From a checkpoint of a small transformer trained on Wikipedia: RMSNorm before each block.
MLP neurons of a small language model. Each row is named by its layer, matrix (gate and up: input weights; down: output weights) and neuron, and shows model dimensions 32-159. Each number is 500 + 40 x the weight over its row's rms, rounded and kept within 0 to 999. Numbers have three digits each. A neuron's up and down rows have the sign that makes its largest values positive.
After each neuron's rows is what it responds to, as a language model described it from the Wikipedia text at the highest values.

L8.gate94:493420504520479551508575435523423535499484553530554455516559503497415548510560425470469521574534479535451561508481503500445533576492575524480554496486500518496528535512552488520477530413470562472438399499520493536464513501483565467481533517522458569562478508477559548444492474590531490518515437482505514493479462425479561496497475498454506472527567427500577483527504461546514549528466
L8.up94:463520589475502503494541479476531506481559511519457503477525572576456501491521489497488529477503450531478516614475441479510477470489558500546478570481526505517463511504541576545410456541531510529487541546461515505493499458500507547544517460443520533491468547503532513431518447540568600530433545532438434461525411539541452513462553515462493522479492463549546471501472576501548453470493
L8.down94:539560493563509552549575442500459467579488504492514479478511452441553512487526529490486553476470542452456534467479564499466559511504477499468519571506482531473506495526530488481425518471568529519439431511525513512505572533524538503550551540519470590501558541474461580450487445543581474490514461455542516482492478492467491517498445526504442508494613530469513464591524465421475521522524
Article after verbs, infobox colons. Mostly the article a placed right after a transitive verb (carries a, joined a, provided a), plus colons in infobox key–value lines (Fatalities:, Strikeouts:) and word-initial A in names (d'Azur).

L6.gate188:484553498528547539531507503451467503466529534525525515520552491520512425552517454551514515534471522440524515470525500501473456493447592506526567534567532506468530453464536462481480525463456576540499448546567531538447530493549469489529504418497462500566534546477531511457550477458474516459478443555513612573483575500538554457429432454513467469547474445521480467438517492604463527471464
L6.up188:457506527515534618586493528480467469517487591445538541547547500518500513556498473461511479505456465511485539537549520534467541516520607550468543440500522524444450501587467430567515493467405457487469443538514507497567567482511516518554494500553481481525551546536475463487478423498525504482555484561545529501463566469470525548491510506465497572482482527555547464474435507524444474481492
L6.down188:511506560516515523455476522503450603554599478476463513466529530503460459517482487486502502526485472482513516531560552524566481553478563511498473547470465491512504467526481488506584465542455582543544442522497510473509487387487480512442519463575584571507542542551503558508465514494536464536519495417522479529472502533536475415520474386510462548517480508475511476431426544519475485577499
Mid-word vowel syllables. Short syllable pieces, often consonant plus vowel, in the middle of words split into several tokens, such as her-ita-ge, det-ona-ted, fort-una-te.

L5.gate206:407520516536453507449527436520499533482564484473482478542519587489486536509550503459443524551558510513542488463481513503453430568536544476490533499515571548539558464490538520492514478552530408532499484499446546549489518412498448499571561540431495493467532482431501555467508474536458480496561505505499473480470468428465528495453452534544476477518484500480520479498414450495509493546478
L5.up206:482498494508482503494537493504457521479495455473474463484454538594432407495552483402457527528517523461494496490523519434476451486506457445493501496560617520496516493461521492531512546512466572549479502489442452502496528446510520487564564506479433416475561484508484433504501468548469522482490418544431464423491474447486495474413458552524490533556481485491526509489474544535484506517502
L5.down206:452503500533507461458559510497490461522621477507527506502530570493496483496539483525452487538547495479551517459396492525505464485477509436518498525511491528535538447530541492529514422483527457435474517469492560554505531429446415460621480526493546514433468534469518493478491550509461581540467548443549461453492464469525441504487492528480517479535485510490502468506464510533496491520557
Past participle endings. Past-participle and past-tense endings (-d, -ed, -ized) closing a verb split into pieces, often passive after was/be, e.g. implante-d, route-d, elected.

L5.gate74:485553481489476485516473575510482471503479521445570503537519480503568429425535497525487474443472532548466526416467500491542512474517481533488520517542519522482448512460534528496496510468448538459541596459539505459501423530577477482484510561503405478506489465461475477462529425565491557486574563426511522452569490522458421510499560529529529445547487477447420475465524413418517534519552
L5.up74:584518452456421451507489592529494494591536552503527435513547512489486422453494484488538493457506503569492466462473448469494534451525446541509439542567521538491427543539564493466432525464388526480536547446517537537507447520521504486495490515480459473510474494506462505455513455566464604532520473478478519466503444531420436463491484494471466498495522494524496478583495460491486479537498
L5.down74:491535495548479538471513470427558475449524488505473556500452466502467579544472432487509486588550498431506471591513521554477480524500575520542507462441456456512569479443532499562526505562578495549500488532475456542465523459467514602505449463486523538479563513535474523521496552415484388435486552482493464524456501470538558535478475502481504499536504475504493474462486511504488535471438
Name-completing word pieces. Word pieces finishing a capitalized name or title, often in tables and lists, e.g. Wood-row, Wat-kins, McCart-ney, Clark-son; weaker on other word endings.

L5.gate444:498461511536505556469524453565514421507520515435520537511539506491429396431526527460505499471505520491436472548582486481483487508482493475562523453503456472466458523574481492502462505516492516559515461572527481515488484549586523479552426536513499517516506580491502530476522499547475474417590466570536561497593483513468459404456498522582463446519559553509491477538467536573424497471421
L5.up444:499511480508436476520539418557536526528484568527535527406536572481454443495469454445549539470440511520562414445515499597548480523433456591623463579483464496506522436558412476459499586530516537477482502513530505488504545516524600469504517482515476522562452516463500535462533544479472456419442499463559556519542523528529460492460530509472488504514504436523493527481492481522515490474453
L5.down444:444447468430480465508485469445518476486458546464544527448504558478530507520455523491441523482493431569563442472454464498436521557472456497531418455498419426484572466525533514528489515533449497476515470478529453519498401491502515493487495511500499535547498477460498524512479556440496439449467562488504454532476549530535441448543511449466517434486467418576512535485509415529543458445506
Mid-word syllable fragments. Interior syllable pieces of multi-token words and names (Cov-ina, plati-nu-m, ten-nis), plus colons after list-field labels and compound hyphens.

L8.gate342:517435466529580572500481476561592426495481499476509511507457493465480578497482492482470464469469489469502436473488533506525557550492437518540523533532559585506511503574477522519510504426470556513446530439493540478526491493464456467482563574470553484499525452522489501547545600474383515519570516515522512494481512467442520441504487502465414585523484470540530510488482519504444438509504
L8.up342:549488450505479479495484539566551587543532554489517535484451513562477544505492503485463492530488521463515571426553540473394504485510518483584466481449523529528508507466510546593525495477538497553544554490536515467470502536485471421458466549529416561516507433513459575443516559461422459404520535502556476448435521446477583507507541487449540483520473500554480455499466512500495501452479
L8.down342:586493483477519502541498465569428493580522521516385528412492486514575501439515455533472496447503525490484516498445523469496568534451501420504568480478513497489447521498475531508531532552500473471442491529452497512522538529571454475470472539501472528508496478490440505476478549535485456475495496493564423455515476464488585580575535572502398461473499464518500492466524469565525571527521
Word and year continuations. Second pieces of split words (vice-president, sub-prefectures, adapted) and the ending digits of years in date ranges and decades (1864–1866, 1960s, 2010).

L6.gate366:531527487470509470441504563517511531563501525449516474474469520503542549506554447494414512444508454501417524481528460454504520525489449581531490458453556526516505525503507475519449507483464513570534463435466396534503492493476533438513510552480477479496461515503438473484525480567480437510582453479576474538464518434475514481529527519463475468526509365454469505483517496511531553573481
L6.up366:425474473496438573466535388560521531483454488485516520441493539509505429447538608502457468541471484527550485540487506430578448518485536506464513488574490464499439519448493398519434529546492460558510463438502482512526483474584436473504518568523506493485459505534506521521512475482516444523571519559443486527538532503557405537486486510421521489561489438500506472538510432534513559457440
L6.down366:517545460465481501443518451526439510536469440409538452511529507446468489512522495452487537543517527506556558465517486461485489470488502526465537425507503530520455451523505496450534551463516505498488526444434539452496502456416495480446502474514469526477491580477565526513472475533556517501551489403525547489457487455537526441418444608574477474499559496475499536482523537484458520495418
Mid-word fragments, table dashes. Word pieces right after a word's first letter (W-oul-d, L-oa-ns, E-st-ablished), plus dashes inside wiki table markup and W–L headers.

L8.gate265:540486529540569556476530501499449423577438498486447499545540513467416458520523505479539546548464537461554512541496456523493455522539466508478598463528496501450505504493523486510487576520490505507502454518488555536513529469489469485497461532507392506445476589514485526472506482486544423506490475478499523513527517523508491543564604482473381475445407436551482448450564481573489520480447
L8.up265:551538501462482516478482489506531471473447504474418531613493545560550567506453518505486483432506475519502524476580536473504458438518419462503537465544516481455523502495476485436440554560486559467436496500463545517567485443521573459445494497466538489437527440555511525612464497512506489563547492463430502518488503512461480489555513457492457462530491484471500553493475497456412498498492
L8.down265:445479482560513495566511507366493496463428523493481502444421474602449461521487521439560504451508501454508529575562527470530539511519446547515480482414532543461567470458587552522468457479515489473531468489486508429452535507482463523479514457546510443487622524509478494460529461501505552495505463525504565469517562502537469486592428487481493499441500511556481456482523475570465464468518
Clause-introducing conjunctions. Subordinators that open a new clause, chiefly "that" after reporting verbs (announced that, indicated that), plus when, whether, while; also numbers and brackets in table cells.

L8.gate323:554474440549438547487546500467497483527517511504508490480458479575488497492500470507509466443471489504511473472470477495462496415488462493480479543493480487461536472543550573557538498512483518464461570500565510484519505452564502470536589421490568531486562518429510496485549473441460484490491496528553499426507566509438492510578371401474423537553552498584596528530491464543493510536478
L8.up323:522491502492476460492496535478596501471529569460501543432529424533533457483521484488462499396520490512504510496512523454500481475442459542490530446483512544452583510455538488549557577505471494478501559452506529452536515436564479536521452471428562507466577556455484485514490465483523449507485492437503561527493508550496439469547484568493475508535499499566609444520542507555548534477478
L8.down323:480566460536506503549458506516495556497442408483563503503544508447504465496506479467511467599465477532451464599512511475490506493540485543556542489451416473485439536548433534472522468448557495511585477509449504497518534513460495474499445552473471437527487523470586498572416550449490494571426533531514531519457477484485483494510485492501500523482480501477419529549489496548469499514536
Mid-word name fragments. Middle subword pieces inside multi-token words, mostly proper names in lists, tables and credits, e.g. Di-mit-rij, Ele-pha-nt, Ta-var-es; hyphens also.

L5.gate153:489488505522526514446538523565544506446513583499433516530496467452411486511463484451470515473465460546508515526528451511501494504466528446490482450522578543513517485519487433430496505555499553566496493465494436543516515506537505421503517523527485486423626508545526443501501512539575448478544493494445512502500504575523492458478452479464410522505524507522505446516437544430506579485476
L5.up153:552500497454503523556404435547480551508499434448514458514514442493520451491461493495542426491462542517517535473463477536528559528462489456490524461475472483502576515508508514541529460523563492493471534481514532447467482518477520552462427546546510485506499447538525484563500517451481459556565587514452534480527495471599528502440519498593500550528560521522509411466375521502519504534538
L5.down153:482534505419453573493457537521423516504498432518546490574474518494525513553419544497525475483465529526465535540535529463498488433429512525560471464498465526474538478564523525483510518550510505433564519536513542541470557464521485568471444490483490454533448458474486517521567501438507490617452480490461460540518532541519468484546507554579541518463544456444540505551513525514546520500517
Mid-word subword pieces. Fragments in the middle or end of words split into several tokens, often foreign surnames in football squad tables (Port-illo, Guerr-ier) plus rare words (qu-ant-um, cor-ona-ry).

L5.gate276:537436511508469514497503505457483511578458497500407503442482507512490531473523505555514559553522527547545391560519546491431563442533512620508485481489516514517509559500498553560578558457436537501466453512496475501590440493472510442502536488511514533513487534565520553510506546563484560540532543509561503502474526437451535490503447527448571559536457484502519535563502512512427545471530
L5.up276:493518529445478473522439548510460520540442487552504543488481543433440484410515495530516529517452497520458510538436504517600576498539549473602463442516475457506507506508563478534495516496504480468492461498502435455523511496506535500495457434473530445560485440546533577581503557494552504496479520556520464576558466497548470489505552403501553452535472445533521547490570457500453487427526
L5.down276:419542444453501481510501597489567601538410459555548485489479503483493506447468430590470470471532533521523487480550530529531446468529462462484548474504519435498563490499453538522472438468487449528470491517474460440514521475524500486511426462510480461502464529501515516481452536491510480513452548537602443546496469589571475515526508482495507522478472441427442504489464539427473512483595
Heading-closing equals signs. The first = of the closing equals run in wiki section headings, right after the heading text, as in ==Retirement= or ===Eyes=; occasionally a mid-word piece or math =.

L8.gate15:501568553528501509478536480510482559518444539565459465496507443466489428415531498494540529526450496553482507472534431504412490446494492503466567470556524478490511497487533454455468502471499448519511423513532589568544538586485456478505602469448476570526539490521511538475470520491447551506528488482497476521527481516485532500444469458499472516470494529496554464511528447451525580564484
L8.up15:481492550461542482490488500493428532395512513465532509400573517448566488539446510434515574557450439499452521516496467493445447532514540503536512472531440465502517458418548546492523474577510463526465493540467546509478505577606460495548496481487477531496551546508482499511534457546529534471462434398531442462462438532461493474441481394508473536545519495538534529486536464480476531460495
L8.down15:521473446536410505520464551477553472528477532485477608492531577505456543540467499494585437505493463454521556565463543503544528570445473482586489521501520511502468435538536541521496561525489541532468591491490461484427447464458487535525525520501470470492501480445446487529486493434565453459483526482568392460462514465445489496452527524467544559470476492530526508484560534527559441505447
Mid-word subword pieces. Interior fragments of words split into pieces, especially ali or ari after cl, qu or fat (clarified, qualifier, fatalities); weaker on table pipes.

L6.gate393:559527429482540527595509551562453530490515477485464487431517572508470406556520467467540534529483558520455492477478485504468458508475481526494454477496507474503515477532480486448426469476466578532427525474526433520505486578474444484536521508445512536552465545545491516520450522541461522526564509536511515518506534608480498484426540473494437469542495429476487455573502423536497514568464
L6.up393:427476503461569620497446471453469542471501448458486495437472465479452509462501463478521542480431492534524471487496499550536456392523499499539456421528548477464481456602517513528485568532462494521524564519499537467476464523502448538442481437449471473465522508517419460492609399491484462465520497503551445521485525466531536466463552477444480465538460496572519502487535446503485488514519
L6.down393:543501466540476505552523493484421490505475493499435531529473406530549500494565463493528484519511525513465504554517485490498522502464443579500550455424462520473545527496491521466458461516527579497495479430438537559491481530500393498471464464493497518534483519520483557498470516494466460495515524517365482487565510599525511447549548473510534472476520460427510520589475476488584502502501
Mid-word fragment tokens. Word-internal fragments predicting the word's completion, especially "ti" before -on/-ons (varia-ti-ons, Re-ti-rement), plus "lt" in Charlton and table pipes.

L6.gate232:562563500517559524510546476523513388513625542502422535558544481520527467511509551517426467496529532440481497493568515391526513498476451559455440488484513549478541516506527487405444455548497546501481496419634487493530500492512471473560529469457544514498489504465499484483489515574516447482489447457486486533494512561461486464513521503562505512507459457468494529465571520481513528522501
L6.up232:477464554441544466548448538511465531536514487560546584458454442509590540564548505533510474565499514497504475511498491475458471486470411485521527490544494461607503479555485537535534530489520503499538476525495504501452526415467552500500546514459480486491523373501512472496508485537503531508529505488420446490527594451597478516496508533515479550501507512567462505469513450497504517542531
L6.down232:528454516488529528544563529520472507499489519547480474547559524549530463537500503506489520460459504445512473500488558427509470464484544518532511444443500532601494505503505534532581477529471501482480496561449512535448529505493482503484516563429521512477549476518428511554439431485461500408422528424426496500523426523504520532539591553550467517487527453476493522493566556463515490470502
Mid-word fragments. Word pieces that continue a word already begun, mostly in foreign names, place names and abbreviations, often in tables (Ceylon, László, Ipswich, CREPOS).

L8.gate53:465452470460454510475558430579507433519526503521461554556568529492511526460514575511490411484467545538487450449582514503555511547449478505540488447515495474515479542538492474514514518522575386471498534544509567513477451517507531501481451482430508468465451484513484549490541477480468424501509447542520535448402440446535483522510568574504496455513529506487533499478498561538447543542458
L8.up53:501468527491508486497479492548533451531545515496481504527487476493431504449475523482484470489500541490457455509457415482496513462461419463472425465532535438556496540511544461445480574447546397538440558510483500473519488451532542509573491450471546485498476491580623469462459451477465445588512521543496512424454457522513505495589532553453544494477529529520586449459525495569499453486471
L8.down53:509546514533527537529510501468484422458513496509487551563471478526552496525493479566448479459515567453455460528491513559476556492487510436525504504484528434479491464494571487522497432461518477488429573547396531538475475559515532493477509486471483462459572507536470488501521478582531469466483427586543519518488454509515532506458485505501530523537536473522405505431519515502459532554498
Hyphenated compound interiors. Middle parts of hyphenated names and compounds (Stoke-on-Trent, Côte d'Azur, turn-of-the-century); also infobox line breaks and date prepositions (From, in, of).

L8.gate137:552542476514487552501562529425531469464578569513501476502498508534503486459575421513529529478563575508501459434515528525425529480457582569523521574491521469458544495512544509470546492482501411497475514554518552576451466469530490496490552526535598470541594513525485504450448529491469421572522487488506536488491526541487452436507484476499511465506543490537550436539542499545536557493492
L8.up137:505556528490491467420521475527518559437538515477563518407459518480529543554445470477486477524509498479500463483448514503494485484504515578494436585428517505555536474448540540454483450519554542441498436420533534519522519550484559555546471615526540492534518518448425419430528431536533442472504513462470461490498471549550474455451525440486512550494562506496489482518513428489465496460541
L8.down137:480475530519495465418494431544533486469452466510532507467555473470534469496460470486547467537432442435497516520510477551580489589506470471487467520553467459498560488454502493513501541570491492473552541487446490445531544499468534536508566470473486567518527488540517415483541434541539460447503489520426453537550529418531550527516529475453478533535542506439463506484450488519524471514588
Biographical clause continuations. Predicate-starting words in biographical narrative right after a subject name or comma, chiefly had, but, and ("they had two daughters", ", but had to leave"), with scattered word pieces.

L6.gate19:552477418515451479488536457528473447494541499534483535510492486484477466450538526534481547479494521481442423526569430549450457538510421462440459529485462455513520550587537485543458528498506455490442495498547530526562434499492470546475533468569473483486459452556519519459467436546512561589536600557563511466515464515516589527516548522472492449487525516476543490513428494511471564529469
L6.up19:535524454529567550543422498479426476439495487487516527518530547529510464545467543512467543419445444499447444604604519469462450509538491465387504445486492453479524532530479510477522532483441509508496531489538506500555504480473436513478511541459527415472459461492467482606497528484514521475516532516447526508461490480494610496492513528455537481413483397455471528541502467453503539521504
L6.down19:533508522510478518476563512556559501407528520475458523620519496532513493458544512470502477498531524448495515529521504524504452497479421452473502509495437460500480438486518540499456483456497505470491500478595559497569538486487476455535500491617445508475515492532450494447478502527521440507577461558484539461513462501451537638561510448482484424517555518525510510513497528494479543557575
Sentence-opening connectives. Sentence-initial connectives and adverbs, often the final piece of a split word, such as However, As, Initially, Thus, Because.

L6.gate16:487479498489503613487470546493476531514526486556503437500482532486488527418596487529569528575486540585452500517499512464496546441526512448554513458407442509499465502470527498469518511522468523469464497544482512537547503472614465528504492520493448554517510466522570505495475477501493568488482462520479556490508473528458501507475521601521448533522570411569472498487402457535470518468559
L6.up16:508492529494588493501564506435495540479501451527466516546545463460570505462504545518590510583506541491507462499488445462541518450593533489488530559482467436502556469495492485486527483478524485492512398471509649491507469567501503516478446566464463534495551451514544535467491483534421555497527494483489461511532464510491509548442519569456428519429483479527497415574458458481542512491495
L6.down16:490534538507506516554541477504544446479512554493520559441529448502476535526456483495452496503546459485464479535470544411412472527458543547500507561500516501476451505498483413518479514550491517501527578509496478444462538469516505496499512471522499515436528511478510470547533483501553535509453507483534474505471515518470441437461479519535530462501532554478461529436515455477454487567449
Clause-joining conjunctions. Mainly and, but, however right after a comma or period, starting a new clause; also "Succeeded" in office infoboxes and mid-word pieces like ve-to, Sum-mit.

L5.gate195:467499543492504446588475521509450533499424503446552472464475486528455457407503478478493443485519555467618412540578526489496537451552514530541549546447528424538518415540539491448462490508493549487488506524551511531510532516479493557512501540474487461492481541497483516417507522432509437457524448479472490458570516507457500464467522513470451599519539503490499466560430520477511496503488
L5.up195:484422446468534525560430473502497471546502515500572487481447502515495448482474518552481480452460502484521568452462410533440458462534505588452489459482450435505523490497502473445477562434449561483445586477493455525470528564486468432445538489559458583486541531496504576429483561486508436485532467500519482471504525501449479501414515420486434497523500549506466443541550545463467483492501
L5.down195:478493537482522572429529453453491495493587539444474529527460543505500529566503590522512489463472470517394566468458496518502484470515495456408531485492504495530540525458501525483452484455403504476501493422401542522487551562509485485494472512486487551468517508495513490436512517519466438483477590519532484532423465509466586521513521507496469427504431442493472487487524443533514540491501
Year completion digits. Final two digits of four-digit years split after "18" or "19", often birth years in parentheses (18|68, 19|53); also middle or last pieces of split words (kn|ight, amb|ition).

L5.gate93:495478492467521520509450539499462478507515514532512479530534454469491475473527496488515563422492562492454448525481534541523466488435606480484513522396448563492518594520576483508487497520405473469510531541457501522541528561473571480541458488468496478508487568489480478522481534472512493471470426524502511456559509528454527555473527479522433451582546486512526450503448473537546531483492
L5.up93:372449478506464525512549455517516486504532452496485524523477459463504462519549449548549421548508563468513563491476486572598491445551475477482453467450589500491481495528507520497485426516515535498481466535511588514472513507476478464494580506453571522547557512493482505410559568448487494563509532516497425563464555446469484504591514521465515579424491484449568547500531541519522516535455
L5.down93:458448559466500537459467550525478539553548478520484511424466548491453475562464466411523502538529462509452438475536527507501512528562570501479531465488445488513518526534572517462485470487496501525501469456496548481462533551539412463519478502559532502502503494495470462492510517551504493474530467526471499516542489503484498458465471534522600486511541437554421571482506507567536475437487
Mid-word syllable fragments. Short middle syllable pieces inside words split into several tokens, often names and foreign terms, such as Sa-udi, le-asi-ng, spora-di-c.

L5.gate375:495509458576514527525488531535513445528489496526469462482484470586547478526521552520561487474420472464505526477425540477556449549545430474488473490532569516518513449437510493453477536510505597520476536494526474454495512459528506473518598532431502489498379472515448493517505475510589447462499466451513459531369497413448508529557474490464478533526453495543528458518533437483428508533493
L5.up375:449506551509466555463482471481463532535499527511472529483465627505505443531433435500503533543487439529532531588541510521506548511492464518504515529543431563480523511460467521437473471521466483463533511477467558494569605493415538415461470483556501507419486488482539448550463517540559534475515563437482526422481494533510539524460433529473484473477444420483439533532444433479547412457513
L5.down375:478500471509450490454532527509481533517547475516519518449450576554490482540425490506510575490518470528515547509488488509478514498486523436562511532523498571488526492517497489565502541447455467453435552451501522493471485495561489595453492445498506513499420494552431451576542521494502528508507600476553436595538548528513549497511546499516556512437484460506488525529496459492480506456478
Mid-word subword fragments. Second or middle word pieces of words split into fragments, often right after a capitalised first piece, e.g. E-arn, Col-ches-ter, Ras-mu-ssen; weaker on connectives like that, for, or.

L8.gate447:552406612496486440529488553446529463506570507442477524524526567536472474492537497523480540501457553527430526487500560555483470514489501451457552459525479494469512484447431513454531448541502548513512454490437482534496467573525500513534514489449454577539518527525465421524494463496575514565495549478464456555529534513476553473492533502519528531530571405504518533457435491497531591556527
L8.up447:555485529503497524434514492487490525465601494481453455562532487552525536466550514456485469534496509494516528477448498475544545465439478539431529464472521479438449532550476431568508523556582512491441530538512512521475558484388477493542527556531471507523498539538452501467532548463499451500527513484485423430561492562447470536619544465561400479489501504553477434475486480513473515496481
L8.down447:425541479429493472453556559570459467461530464457523465536432458542500546546493450501446516443485570467494525547521465536493491472386488462595458452553470478491522458458517535531516474517513507428527554517490579495515465554493528533514496428500533543530536430490529474517487483479529593421588452504477478525532503473497540550493446519500542484463451538481469501478474558564538473505453
Mid-word subword fragments. Inner word pieces of words split into several tokens, often right after "qu", as in qu-ant-um, Ve-ter-ans, So-ci-eties; occasionally colons or table cells.

L8.gate216:533508484469468516539406453527572486430508512442520476535485452499511499395478543454496573460460490595516483392505492493494578540519496532485547499518532472516490493470509519466496512534472479492560608455520496563474480488557479459518505556449515472458472498517532500546443490537392608546558506515478542523558474517502516461529575512494448489517464472517430529537515455512491512552495
L8.up216:458475492498441458515542455456511592499504494545478517503540484527534441464466511468482536495461482587535471505428516521534470547557438508469567486467477539576436439522461509510457531539455494508563536454513502513508421510502459477475532557445540551506478483569416574598436489505491525453477531490487548529473452530577469510513563488542473488526469505529469493432544485529528458507489
L8.down216:459505560535497514445482522440446528508461523467415521518507529502488556555501466546488502523494473458531558543505476483471467470480550507550444451458451493488508568512487499507522488459491513498423404523462499444504561482448567571519389457562503504548533469485497485434533521448540401533479479521495506404483517483487569461470420517456542520523530511440550487493454531483440537445461
Structured list field endings. Final word-piece of an item or cell in tables, infoboxes and discography entries, just before a |, ; or , delimiter, e.g. digital download, Following station, Review scores.

L6.gate299:508458517547487478510581438487479501517539558502409418502537456484516503472553456546507513534446487446449492440518516496466552526520496578433507474490532512591499514499495401479512495493469498513499494477472501498482469429552471460522525578443492521517547538546493423440481495541506509429443528495572519477540456588516447483487497518597456495508541536460459507445470550566477561537463
L6.up299:522519470430489507487533553469542472511520481514455485482570514478551470593514465526509475448513534563517467509511522463567487497531438448551562503536398468506460537478419485464496494569512532501517569493554482513528527502440544536479491490426506499407438508497486533589468444479447559529511525495447588521576503482579542552461524492553473516452482475503440555487551512557522510526493
L6.down299:512545462467528470476555539538546473550532408478487504531531464404556429550528510490499523488445488487499517406529536465465527481462518530453466474475468518468476498460530506469474474473550601561557523432508508492543497522490501486513461546485488501494430545529498491584453521510561497503515512500537536539462422555487510503448580496492505517467573463520469469432509529494470476532482
Place-name completion tokens. Final word pieces or words that complete city, state and country names, often in sports tables, such as Otta-wa, Indianapo-lis, Chicago.